python train.py --init="uniform" --init_std_qkv=0.0274 --init_std_down=0.0028 --max_seq_len=1024
MLP neurons of a small language model. Each row is named by its layer, matrix (gate and up: input weights) and neuron, and shows model dimensions 298-425. Each number is 500 + 25 x the weight over its row's rms, rounded and kept within 0 to 999. Numbers have three digits each. A neuron's up and down rows have the sign that makes its largest values positive.
A block is one neuron, or neurons of one layer that tend to fire together. After each block is what it responds to, as a language model described it from the Wikipedia text at the highest values.

L2.gate371:461481462518524496493506535450489473479519485517490528516508527487504450492515534498461468470451540483504511542499452482513515512468534518459486473508546517461497451515521467524491507439467499459490498465488484525512497487482471506518521522485546485491440469469526514466511525510470510510497487487473499514533499484506512555529485523525505505484488519529534477507475491492468507513475
L2.up371:489458479507510494465501464463476444474525497448496502546525464462515502498511468532511478512479500459537486516477494524502458479491479504484511469453526492483481541507518478513500490468480493459519494517523513468472456498474477517491533503472533535505529465529475513452466483487502509488513503480488518486536487530542494549515470512495520477470520490471500456484523494493505469494485
Responds to: Verb participle endings

L6.gate64:473472530472555503503488501488460556482468429505488478480491478464492457530493487500485496546495535534507508511532485457486466521509516513440475510485530514482487508448495476455497503467495482470503484527496511464532512502509505501511474534548484483456464494490510534464504490518504497503476500548574496509497491467515493498499521529483500525497440497473476525505533439441559508524522
L6.up64:493514536546488514493440459506462458488500476535488485500487494531483475523507470467522499546534520485478492536511489481498478493499509527488505538503514478484512476504474486511475526443538456528529520489499531446504475462461543500524487525526494499473484490537546519477496492472467496471488518490483437461517466500512480559514549496472527509521462501486500499483500484500479502516524
L6.gate114:495501475578534482519546497518524475517574482499510515487498516505513501514513520525532506450491473481456458482539483504497545589498487514532504563505434512477508467507506507569506455513524507556460469456470524478504536463501457479503505475524500478543495480492488467484476498513516486497501536516463493528492463483493481504536441489478528509518503494511504472491485537470518498484489
L6.up114:469475468497456463510478538530505517493476484505462468538513486470468519542499518520486486502474484498509483537524495467534496486516483469495485507538507516490475515498467495462495496484461503470502493484505456516498540507505455541475501456500531506501490465479477545535507538492479465511469517473509475507560519465551480504539474494503474501517450510497505508492503502489481453514476
L6.gate136:488525508502523482538538484522519473493504471510468523526493491518531526542521475498513489482452495500481527504501474513490532473455482472498516481516544525473462549519539520481539498489468508516555498478514559533473526478522538475522527542502526495530486529458488510483522538494501505518490492514496495437532493478492512460519516477477513536519527524475489487489513500454463435527463
L6.up136:507558485521499453485512474541475443436500495504511541524516526551510499500515505504475520508468536500530493476529493513488573508514535455429523531512516488507541509539523458476557507525476510493509484505527451509485488528470519505501514497527473494531499523499517523520479511520482519466449484522501472493492463501511506513486475493491505510458470450465497532475507527514519508484518
L6.gate196:541490512507483453527534501562452516462513476477507493479490443499538499519480500477519490517508525494468495490469479479486504475496448458471491506527455480557514494502468539456452481511508531521478487508507489461511511491502490512495535483461491524522454493515510470516494537505478508559492467526477495541498496502442510498483490463468486485491504467548485501498478505484538499520480
L6.up196:510448498488531464532495494511534489511494492502460468468450486499526539494490486484510460528518521507472514533510500499509481469530471446483475545499514509505483467489480525466491517509465496550492519531462485463469495493474489506466520475466498513471487491481496491491492521461482537483517565556465443529493460495481522487467474488470528501442496518508499519509459515475539530513477
L6.gate240:465526482477480502453496516524487483505528537514498499474504512512519482497527520506530507502487494544549474505534497453524499503477503521474493551466485472500499494532537482475545454480506461525485452516507537478487487457490532509474525489493494484504519510545491531473478512522482536514522494496473491515517517479477502491501509486462497527515496475501508531492503531478524443440525
L6.up240:495463503523473534501492487444488529515516487492487459485543489487518489489495526479458515493484494492490472518532477517507586490499513489515494508456524461518505493516473530513479518495532470549459493476511509486490486467549501506493545481494526503487483501475507498546473510499527521509512505512494522465509452498466494515509522453478527482522513462522507477560495518509525503477469
L6.gate346:513471456501498459489491517480471508503488514492530520510507508537492504498490558489513477502476533480486495486489486491550522517471472479488505496542512462495560511526467494500479503457485450525476521489491477489431487496549494500509493505485496514517471485520465526515532451466483490478491473522481479492527526498454506506553477476465500488463466528548444514520447505470520489464470
L6.up346:459485530548527511515483481496497479526528497520491518488513470508509527456452463499538517479489499461493544535499494490510500494497473483455497552492484500495487520535512554499520487486490481501486498524509527470538485451473443500495543460512508492515489489524475511530519483488516559474507505496490461475491477466503538523497511440499527490528516526453433520471504486501571503505469
L6.gate371:521480515515525525490473515509491501475516466493498473485520490519497528451518485488491518493500466511523536482498512501484508463460513506464535515477514508503492528479453515469454480489506457471522505507472449479555525454435531490473469505517478502532480531493496498486497509523531439497469476493523512514444488514488508526562459499541550498496485480480474504513496520533484501487521
L6.up371:497554527552503481545488484499533484503476473488492478466477470495494518426518511481518510472534488516502507483502526496557512483498510503486540488536527516475501509479506490493476473431484483522538532556474443437504476535453485498468523544530528484511487513464496495498489495495506476497483519540493490515468491500463510472470537532487516485528502522487517471532517506479492524497510
L6.gate737:460507489550537470492507519473509529507547513450509516453559528460500498512490501534510515484496462515539490483557518531487490483495503487509475466513506484498495477547508469473503476460467489500485512492510498512498486498483466448504524462507552493535484519516500534484499509524526479449508520492514458504522495519510460533546492485505465504506486502502533507528501526444472475503535
L6.up737:521540500479538455466528534499446555482519474491501515530467500496510534503506504462484509496511474500469512501453515501508495492484500471468549486522463487512457460468561522481521501500545506535517475506499484497490575487500520518521486494508506481488521452518492475489427467520536502473508485505486528538518478487467475514450513535458509487496480497516530550475520517496501468479524
L6.gate816:522550488519505454530509482500540488486517505539482517521456499486502491515501528482490513487481550486494504520490490518523501507535543516477492491495521460509527543524471462472534510457495541514519475478538504446507491489533515497503550563472531462501513477521492519518579489478448490508526493486516476486469548480451526508459483494502529506512549467511470499511494488496526494455518
L6.up816:493468497507482470568488522457521489506524476495491481467520471515511485484512534472496513508477518536515527523490493494515480471451494488514516513485503515463470487506501459455506496506523507520445484477449488484525492479528524540458508512505521486498520474485489531543531527550531493493446487504517488502496501474479454510462510500467500530488483499509514487505521502484502488489540
L6.gate900:528504513469527479512544476495502501480476514484487510467494501516514475471487534520492509462505473524558509493521544486518480475482525500502528511485509496484506506508494475556546527525497497471451484537506479523477498456469501483537502518501486469505532512524536546505508531507506501516485489485504476502504458520491531484483498475477485523525518529478484471548487470484507525470449
L6.up900:499477476464536501538475509511501505508498533518509507521505471482541457481468466510463489489483526513478490497463564462499492465548503481510563516496464489492530536472506506534526536542481529466522505542510469445515530459530525466497533482528508488484562468506505536497477459551519482498457530482494488488484528460547536483511540521473469461522493549534501451478501524488511503479479
L6.gate1122:510487535508544534477462517470516509509478510515481546488489472503517517496458491513480516476492519533520492524502543510526485490458510533540526503534488508536487524476476481506460486508468490529504525497497492520476491474557444536542538519493442506509513485447498473513477539493467473501541524516515499488474468499527521533515479523502505497497482511487543534504442487495537518536501
L6.up1122:461484489520520444509515532520517514530512482507493527477490529506476454515507490497490512492509505513494507541514521478488497473509473471477510503477492478509516544490446471514484493535440523497493475508520494524481484480526486470488524507507482480558531453457517495527526514501489502506488492522494494492550447501531522508528534551443456510498453513502489484487524489493508524488497
L6.gate1261:496494504511550508469506487498497503527533505514493540453497483471485500487495487495515533487491540493526545516505470502490488500486538477522496493508497535462489490510472533524476501520455514491470546493484525541483487515487502497482495522539466502523541534493491525476521479521477529494476490494452517497481523481485524520501486512483477519492514456467488511486497483436523515534500
L6.up1261:489499501461526514462501502462545515502496482491513526523496478471484475470515524553474493525524500492520495520482497540492497503482473466458546541488455514498488535575491494493525510499511459474532540451488480490509462435488475502488538539551496517460506512443482505519471479483522499498495490503516477487494531501496493482483504496459495498496514470489482505507485512514516500482490
L6.gate1316:477464478485492493470509506500508486505526475529464536467500467499483508485475471537507487493524510537532462492555503548505490481460534469450498526537479492544532563503494473526516458519502488449497520465522482508431493469507480533552443504483518519510497499512455495485513488513512520514484519460468478494473531442510483501491501510502493509464493451449487513488463526503471466485465
L6.up1316:514455466534510499457506502471527475483530505458526490509500498511495520433497491497497487465499489549517432479496482518515466512490505526512469521479458522493476512516520520517521468476468515506499511470509493498442509478476514493466460539486489503539499545514520480466504486491526510489481473481489494483502497493503528488471494559450471490487537477459499507497516508456492488450466
L6.gate1372:482502488472491501470457507467508469472540454523520457501473518471487542532543501545461500478521484496530490487507498465490496513479497486461484498509501487497520514509549448508549504522532490474444486518492475497507491469444511517502499496509486481462488481513526476500514503513510488474527483533496492546513569538525497514513472473495550486491532445486493488522483475492496493504493
L6.up1372:470492536484535526476470542480465473494544467499510448553528482480537548488496515506506532481530497530482512511494482440478473485536424524436503521552545511488499543477545453477482475502478525507531525520499518483548507551474496523511503526487479487476516486513491512465485478514483505468542501468525493460528543528519475530505515473524488494522535547459463524453529454467520487462503
L6.gate1591:477505465524537493511477518498490501503500497503452476521494518517496542498516530507520491548490499513517501527513500501495478496483452469481521485505478535458490495509529514504468472472459518499500477495521483474489482505567515499481493473534463477492471485512539529489473533544484456558502493498504521484525518540482456526515493445500476482496509480517483534492546489476460492516506
L6.up1591:480468475473538504491506483489478502493499516472478446499469462491463529493522496510473513489537515490528522530519497520480520495524520511498536528507464487521498484497527510492471499480492491521515494542513475454490507515511496521530444477490495532468491507472518522484466505520461484476487551491510491510472544472537482459524476467491514468508520510475565504465522513535533530512515
L6.gate1644:473473509532497491483494494497520491467536459502498514488525521501510534471496455513465524501484488510546450485490483523504494548483509465427506504483533580473517502516539492502505530499555495506504484488457508500453517507485471499501494523511518541492528507506455492454522453508513529489491504505501473513517478469488499531505494462457508542470501499487506493499501499464517451500467
L6.up1644:528436493554489544482499493502501494425511520501518486470498487469476528489513486486524492491540535521497523479510512537506470524491469491489500509499520492451508534505529502481520445473524534457465500482458475497519507517450497494464501551503509500545523481516488512496500452481536474493505499488466520514480540481512504474464521492509481484504491518476470508485465500488517455508494
Responds to: Speech and reporting verbs

L3.gate201:491553491486498504510531478481537519481486497537488493491506478533518522521465483502505490447518510476519477516515509506519493519523516531500489508521486492502512498525483513514522530514502527464477480454484503502450477477507515471511427499501521508526503518476567508526524472507482459505474473458486498535515502559485505504487499485508471470440509495474500489524505522502481523491483
L3.up201:484513515523522544515495527545518476487501500474520493450512518539529465515494478471451536498505518511492462502474509529491479505524490491482510505552514510496542512518507500468539519473493520522459494518510499466468516479551479498474536508548521490447528461465474491482506468536478536496527513515504493498490508479517527503457522531534464485503517450468527501506491520510514522503467
L3.gate548:507460505470545500479520496476508482464484468490510488454505498551493527496459460540489506493503516473495486498543475518537482484485488543469480521544490497481528548530513504537525484480516486502501542453511512516494506493485480485524508497503485469465482484441504508486498505533494461494511458489475517476538496481499496519518458521495552494506518502434463516467444516504486480479447
L3.up548:491533522510507486522456504472483506521525487498468493475503481524521518468493513526516505482508491518501465479538536500524488527506499521468514509441505513539508456464490472539537535548488469520477493469477490451481534451451492475494466485503476501509530461509506497477489479483477518481493508451465482483525521464457488517470522518493499500460495481510494500542500525532501487490524
L3.gate653:502544502497491500528541504474521492516535500498522510454557531515521468508509487480527485502536507480499502491528440482550491487509535504469466473476503512456516457504504502522486496516510463479465509483473467511494536489498508496522465514486492524504515527468458465514519490524492444503498464474465479519514484499473514494521461475512504511456532473470485499522511540451469473486435
L3.up653:504508512485535493491501515462495503497480502521489480467464531526505502476505502485537519502491526508505503511503477474533510480502511546494534522444516540503484483537546466486485527498512518512451550493500489522479489469493492514515473512503493466523496456442467480435529422551544460510499490514502519499518508492517483513514506517463484502505503498461525493468513466490461534506467
L3.gate1752:508496510552480519501485508492477539512538502513501496515488454514499508473493472474491501466488529470525507508472512517489513539472503502498500495485493525479508501532503523515531487501496553522495471440456483458491534509549495476503495514506519518478468492489498512529484476533464508508537485489485514494535511482477511496499539478530550471478507511509500507564519508491446518478451
L3.up1752:492503496515490528505468473491501483481487493497504525465534490472477486466530478475470500485475526528489500465483550503530519490528462495487551468476501464484519494519464542509466507504531494519486514484547487471467541518481466520484509549487452494499477481512556508530475520524528493518535484473520525472490461477467476500533543511512510469510475511522465469533496494498465501469540
Responds to: Verbs after subject nouns

L2.gate416:534515455497527478493525529509503497460508510471536526489524490515497486496497500509542503526508486519546486502514491494490535448529537556481491461514480528494523498513490502522542501524463484514456521476523518560463519517479468518492485484537531502500516468507518522536497525480561479539504458464508508494479465517468524504484520481501505528540565469494525526526508484522485540474519
L2.up416:517512503468523493496512510476494446485519499504536526507493492485478526502523491512574488498520489536556461509483482499507526455507508519538509481487473517476531499492505490490490488486466466536469497462545513494521530478467466513542514510545568520503530498508500486528522497490509498480528447470479463516503486470508543533526528500515496485544535513475519536487539519492481486522484
Responds to: Paragraph-ending line breaks

L6.gate339:513526460494516505521537492515493494465475465492497532488505505452484492493492479572486514514529526494539469523527489531513472491519536528503509507486458459521499539530498535476459491487489510508471526474464479520515524454469482497475503504570525539475490499509498499471487488496527518483495472468512496521499507511505520471508463531509512501504507474507533503512540464488496489532511
L6.up339:542535498495522477486544478560510497485493447500494489472456519470523530481505480504526514475521516495536479532514479528528468475503512518518505472489477506500547517553493473491466518503533495484520516477487458545483467461494498487478509527522501536448440504464548530484513496475555502513535508496499528485533498537471533530553513542525510502509550496470507506495505493479517481543481
L6.gate451:494525516524508512498555534512519504511520494506511506472504489461504528481531503509522494519532504521512483546480535509511468493540521502522511464518491486536481518523474538496492536468494511524473486480525479505492510462503498475485491465544512533487534526540495495510472516505543500497560493471474534529504465500466474454506482497530516565511552484493481506510503482510519482493522
L6.up451:532532486484491496493505551525485526506509477500488516501467508494528512458542529511519550519547517538537484513499494530477499501539531531499451495502488555525458552492500491477482500533476521484476490510473518513518496458492461502503473469538521500487489502478488525487519478498527492536524483470472477501530468496520465498520508533486536478503548491461466514550504487513505476523491
L6.gate492:524532524529503477540544479515550510454514468505553472449517488527496538519519513469487549500502455503470501521486443451506538506531488513525479512514487488480471474470501513508537510523479466531486496532513509517518516463509544456460509484509546475447482490480492481536477521484483495465527527466467495489515499569443528531494476506499489510471450502505510489491503524509545513507431
L6.up492:497514567463501486541524484515482507477504473547534516446526478464521482498527548497516487513512471483522466512501475464469527488531479496434533456497516476522498454492539531490512490515530476511519510519531520488503487550486492514481536509513469515482530484502468514470532525531486479530512496477501515480492520484480450472494518483509463507490492475514504461528480511534494463455561
L6.gate528:460502485457506481491514477502484519467556480511520518452489512451513487497494542533487512484503479509515468558506472515516536479506497483513516460510525455509485512463468472493502534525510527483509495493476465529470545528479466485484527508502532474489482487506504500534497518512468490498544422468497545475527477524505518551530528533558501495522497481522499516512486496556514518519513
L6.up528:508498479417485519521455504488500494505512514534518488483525528483476479474513472496500510457546489523480496504503498524511525520506460520446525514473514480504479498519514488490503484519491492473444535508465485526480516465490496475509500526507499501511511498511497507509474537489526496499489520558467510520526502485503500551555468516515497480464515486468504510517489537499535465497502
L6.gate635:542521495517519487542513483490507504488536485496478507481505497546530508497557504513440494509520530489521502491518493547511477541470496537466485506462478500497498513488514457456526532491455530541478490476526479490513484440443508505498486524501516456485493495476498481500475466506509491494510465492477514489522460541481491488485517474468485529495528504433494490476490505471479502495468
L6.up635:479539504518491485539502491500512490494523493482486515504567505519515513506480494494495488510503515466473465525508514504544459501514521533563514518502469494485506505483486464488458453491515504529490540498538523528464476506488476507527492499491511496509547450519527507509478473511535502490490490473451511492493524555493445525492491465489496554446521534511479490492495456512482514519502
L6.gate831:517503464493493494528479527503495509482533522504464490503507487495531498489507503474477529511494479472511525483477488520462470538481536545512485525471516528543518491516468465486494527514473514501502544497462563553459524460533476508518518447517483520455503466530513440562499475516537462498464511508499477502504522492529467499523502480493529510479507482462528434490522489473533434507484
L6.up831:489486526493520522499483498522533519511500550455543487496465481470461466531487485477535497534485508490457502515495519506451505530511500505548515474515481511458467526497527504516549528480505449511478530514502492475520474462495470489493504497527503550447525494515500536435476505509493518495493509519493533549521524472528480522487458509489510482511481512524462505482449517486491488540516
L6.gate915:508533479470520468533507491504515518475529533444474500539545502478467493480526517514549484468478458511516493527512514536495501502534538486521460502475495483496488474525514506474459472546520472454484498465493487542470504501471472481463540471518510499477476517483571527516500510451540458557500480490465496503544484529498525532560471510470472509520475515485504520505474535522467490498483
L6.up915:462529432473513492487507492480529505488539506518506464502537493448498479520477488524528471509503494513487497520498493551481472525518519468519521540508459485492515518483511485500468493513511523489511482483492500538469487461521458451522516481565487503515499513509546529484468510452512469526466508538516479513526498491511522480483500498487471496530470528507485500480476478467539501535503
L6.gate1095:506516501512483471510493503505490501493529527532533521502475488502488471499489506505527506505543467519547455532508474487530472482520517498512480482500520553543527492503468502470466510452485470496483571485489477554458468455485491500472521457514531500486481483518497516516548463496519519519475500503457496511511515526524519534497545468499528514520523507524527519513508470464497493525465
L6.up1095:537491468521527488488491493492502535476514511463504499509527505516525499476472477484488484518531497510525472482546492470510481510546524512505510470432463527520510511516522481468475509481501442508528546502512467538484473508521477513521489477556519492524445504534503464504505499491541512512479549475477525528494489508528491513537500477519521480497525516525512534536496478499524468545468
L6.gate1157:497507492474478464479532491466473511493534506498466446482527528475476488525529543512500439515546526454486505461508526449484491474504499481543499545526478485534528547536468484474532536500507460508526505495445521515514465494486458479498512502538513540450481484515532531447517496529492489534509483500467501497488552564505486507524470459524547491461542460460484504510496509521521520433497
L6.up1157:500540502461508536504480490477491490520533548518440483527495477484510509518493503513474470538525502480480479462463502518499539493538522486530554497516476500500504514507467507475531494550487452519533507526536490528507463460464497464526533479545488479522530499511534514498546479492471497486490509491511488453510516498517511503493510478517524468497511482507486467450499521476508493487547
L6.gate1236:522527503447509491471495490475507527505492502520528545518512458519495510490437505526441500521486541518516503513522505505429470490532525498535445494472455547563499516472484490480465526515483545473492500529490452535467498445477464512522547498541465493500485508468487464540482476509561471499509496479490528510508520497525494520441489516496516548545486483482505515541479505476529464547450
L6.up1236:502514506503501454536540508505521506492496513486458545523504465527497535521485504478547480492488523519547507559511476482493477506525516474542484534458519477517518467497468476514483491526513524455503505530547478510506524485516490463479499505555453513515517493520495481556498475488460459479480521493462494499509471510543507510463505479530511510491495524495484532555514510508488526513477
L6.gate1247:503533508517517480471571494530538541498515485491527497429476516522513543510538538510487484474500486525546504473530472477493513486503514508497479496484509558517498502490446528476490482503490536501455536514483477563452534467472493485523496511481503480473491529473484473515505499479506490529502488479508449522532493536465502464524483495489545497509532468477513552518517505551446485501508
L6.up1247:488491476465523502519515524453501539503493500486496509473482514497556506474496476498519502507507496551510475507485477510507484477512505509486512501469512512539494526513489514424511502464508544492478506524518477537484515483482495464520500489578502503486499462518502536477479481498537478464506530527508465454504516524523479467518480492497478445499517484484546489464508496505467495550517
L6.gate1360:472506517465526470512498526495536520516532508491522531519498503506482515512467525498490510468534521506537499507497499470513553533502500494524493522472486545503492517526504519455517502515485527541514496510534492499475518498499520475486475485520552544512528467517519494514526510484488517560513497515474488477466509524572477473505498553508507492511501480561524517534509487509511538471497
L6.up1360:505492501478510473485537488487501502498530481488548500485555490553524502493484486490470497503533560501477508522527543476467528531526487504554444509524509541472480499483523509476476503498515545508455475513516465523489505478485487500515543479506501535517502502536502499503518555479514495490516474507457448499464531469533507484500516558541485448479519505520510517526478520519479544485514
L6.gate1415:503511473448551532516508501519491484449518504493511571525504489483488512494459526518493516542554498497486484477507520474479478492524497512469543507500508479482487542478490482476517523508493520510497489523536494515524470451455450493500489503511541483515499465536479502559526477518516467516497494482457511492440482482476524485490545451520542473522447470471496498507488464503519495496462
L6.up1415:475485487455527551521536545501521497477540476478503532495518519484493517489469496541480487515489517527513477523506450487469481479528476482475526517455506498501500525484526508495483575502458484548503516501517538514487541472532451489488479518513498453530475472491548498500495503478506488465507533465467482488490470484489495498510481480485470489528458511438506481497478521510484551517471
L6.gate1470:529545473512519499485508534501497496491562466510547544521498480524436474481527541493500531536480463470546501550491503526452514522500530518510496471511500478527517479472463473486496504485521496552500475491488527509515455499526465531537515494456521493462481514479471504528522505490499505455509457489517504487541485459480477486498496488522481501538508524474477516540515539548463523507474
L6.up1470:524486486470485463519473495499523502494504453479477493447521526523485510482533501505512524473496482522550509549523572454500480440469520545493495507476474525476525486548486483458487487514513504464532502508500496459530491512521527526481494490497540542498512483481504525438518505532530496490498542501511519499487502479484507478511491504490523514490456484506501531498459518503513544523480
L6.gate1602:497512501475524495483521487480536521470482509502527466502531496501501512496555524522481517491541474501523500496503514509511513507479540573517486513498477518533528516496527461460485517495484517465507539488438474525528489461488491510492482503526533533463470530506495523500522456476550508525498516495476537503484505530527505491498507539500511477526506510497523512513489469461536480528478
L6.up1602:541509493506519479497512513481480511509529495525540520468507530476505518462534518503486512501572490498554465500513513513503510481493538527496472510501491483542520508515521467482489534505498510491482513432463509573482507479511478487522518513552533494498458525514484515460501515507526480524495466502494454517542461527505545526550462487502507513513523460482543505514521493468494521519515
L6.gate1683:518498492474482495504459499524501527515498500504510474457496532506510555521537475553495533482525501462529483519452469474515503553527502483495455519492498524521521459486501527496530476494506487501502503528555480518524537580490496469500477469538495499468486496527466505473513536498525473545518478517520489488545480515499511511469535464478496535470520522520537486501504522454482503518514
L6.up1683:508480478508485492480524535506474480502499510520521513508493494487486500484477514528530474551468462519546502505489454474521533533499517446521472493521495521467524527457556517498502534507483462555456495513510447509544527514494536494513507497523518508523475555498530484534537547560464461453530472470503521528520497485470504536487504452521484514479480483481463487483457482482473508511502
Responds to: Paragraph and section breaks

L3.gate171:509452511494513526441521473481502582475490456486511539514523517543494493479511494546463491473499490480510502471551510537522474482473530528474524520442479507529496450507518484435536516493464501464519522494505525493525471534454514501511466493502530479502499503526510490492478491484497502501512448531458492516524479526476493491539483494480511492499480494493506505520488457504508494499480
L3.up171:552492505514495474529501491502498476465486545524485516523547492473496491516448495506428499514457485496547521482522465510553434497530476521533494520526505503485470472507539494474461504534482507501501521523478476524502502509499470484557516543492439499493534537501481507511478520472498493466554488524523490510502469523487509520528520460476506487506529471479535517479547502479497537487493
L3.gate185:507507517489543458475503522511477519527512489499495512507482510510475505504542518503472464469528453532549490486511485500526518546505499526504503465502532525466491452565463487481490526545484532529494502474509479509509469509502515528507495534508529538521510490533493525535455506508509501512580472492502460498494461483511519495522494526442484514516484497477508513500482489505466480497497
L3.up185:529503486497566519540490492516480507520505539460501473554493506500486470513518490518484488471516490488510525494495470509467481523493470541492530489493508508531473456543508486486499554549485520473527523541465533469501547481484506511507505498562503486496462497533458545521495524434499492481502502475528501450508463462495465504509476489490505469506518512544489515537540464552480535507475
L3.gate934:491547469495487489492496491492481469493511536498481533519496533515502526502515517486553505477500466461520514503515468481502476520521441535552546494537501497511491538479491477485486497475478490528525460453529454502500503483526513518518470515522455529496500539478507510484513492488485527515504513526486488478551528525489502465519511461475528510504480462502514511523448483496480487519535
L3.up934:506496479525486440491522504519538545479500514481513523489490507475487459513535501497538508492489476482455510556491533501496515490522475476524493552486538491493476466496506476503526495466520501444518488485527465533466459531521505512461475493495466520480478563481462490537498449493487501538515505493507539525507483550478498485479527480492516503485506485514484487502464480540503500467482
L3.gate1323:490518487462504500478520546484519540517506527531499488461524509513448506514486475539440502500450494435534484488512491521441457482504501526537499498506518500483481512487522424490519456481476517507511545499442460510530494473514479555529480510500521487510501464516504506534519509479451496490468484487484529515487503486486530495531463462489491504518495448472522540535478485514504531472495
L3.up1323:548487483540483510517480479526478484509502484514519506510480487490496497488488494509526499471524485543475481498495537544514492515527462463474469487518524521483518470551473484454496511548477549457484515531538512471533505527484509480507478497526525508489501472515477508503502506451522490518543513494505480497477525484497496509542450498480523511516476454510454467533509480514488535506508
Responds to: Word start after opening punctuation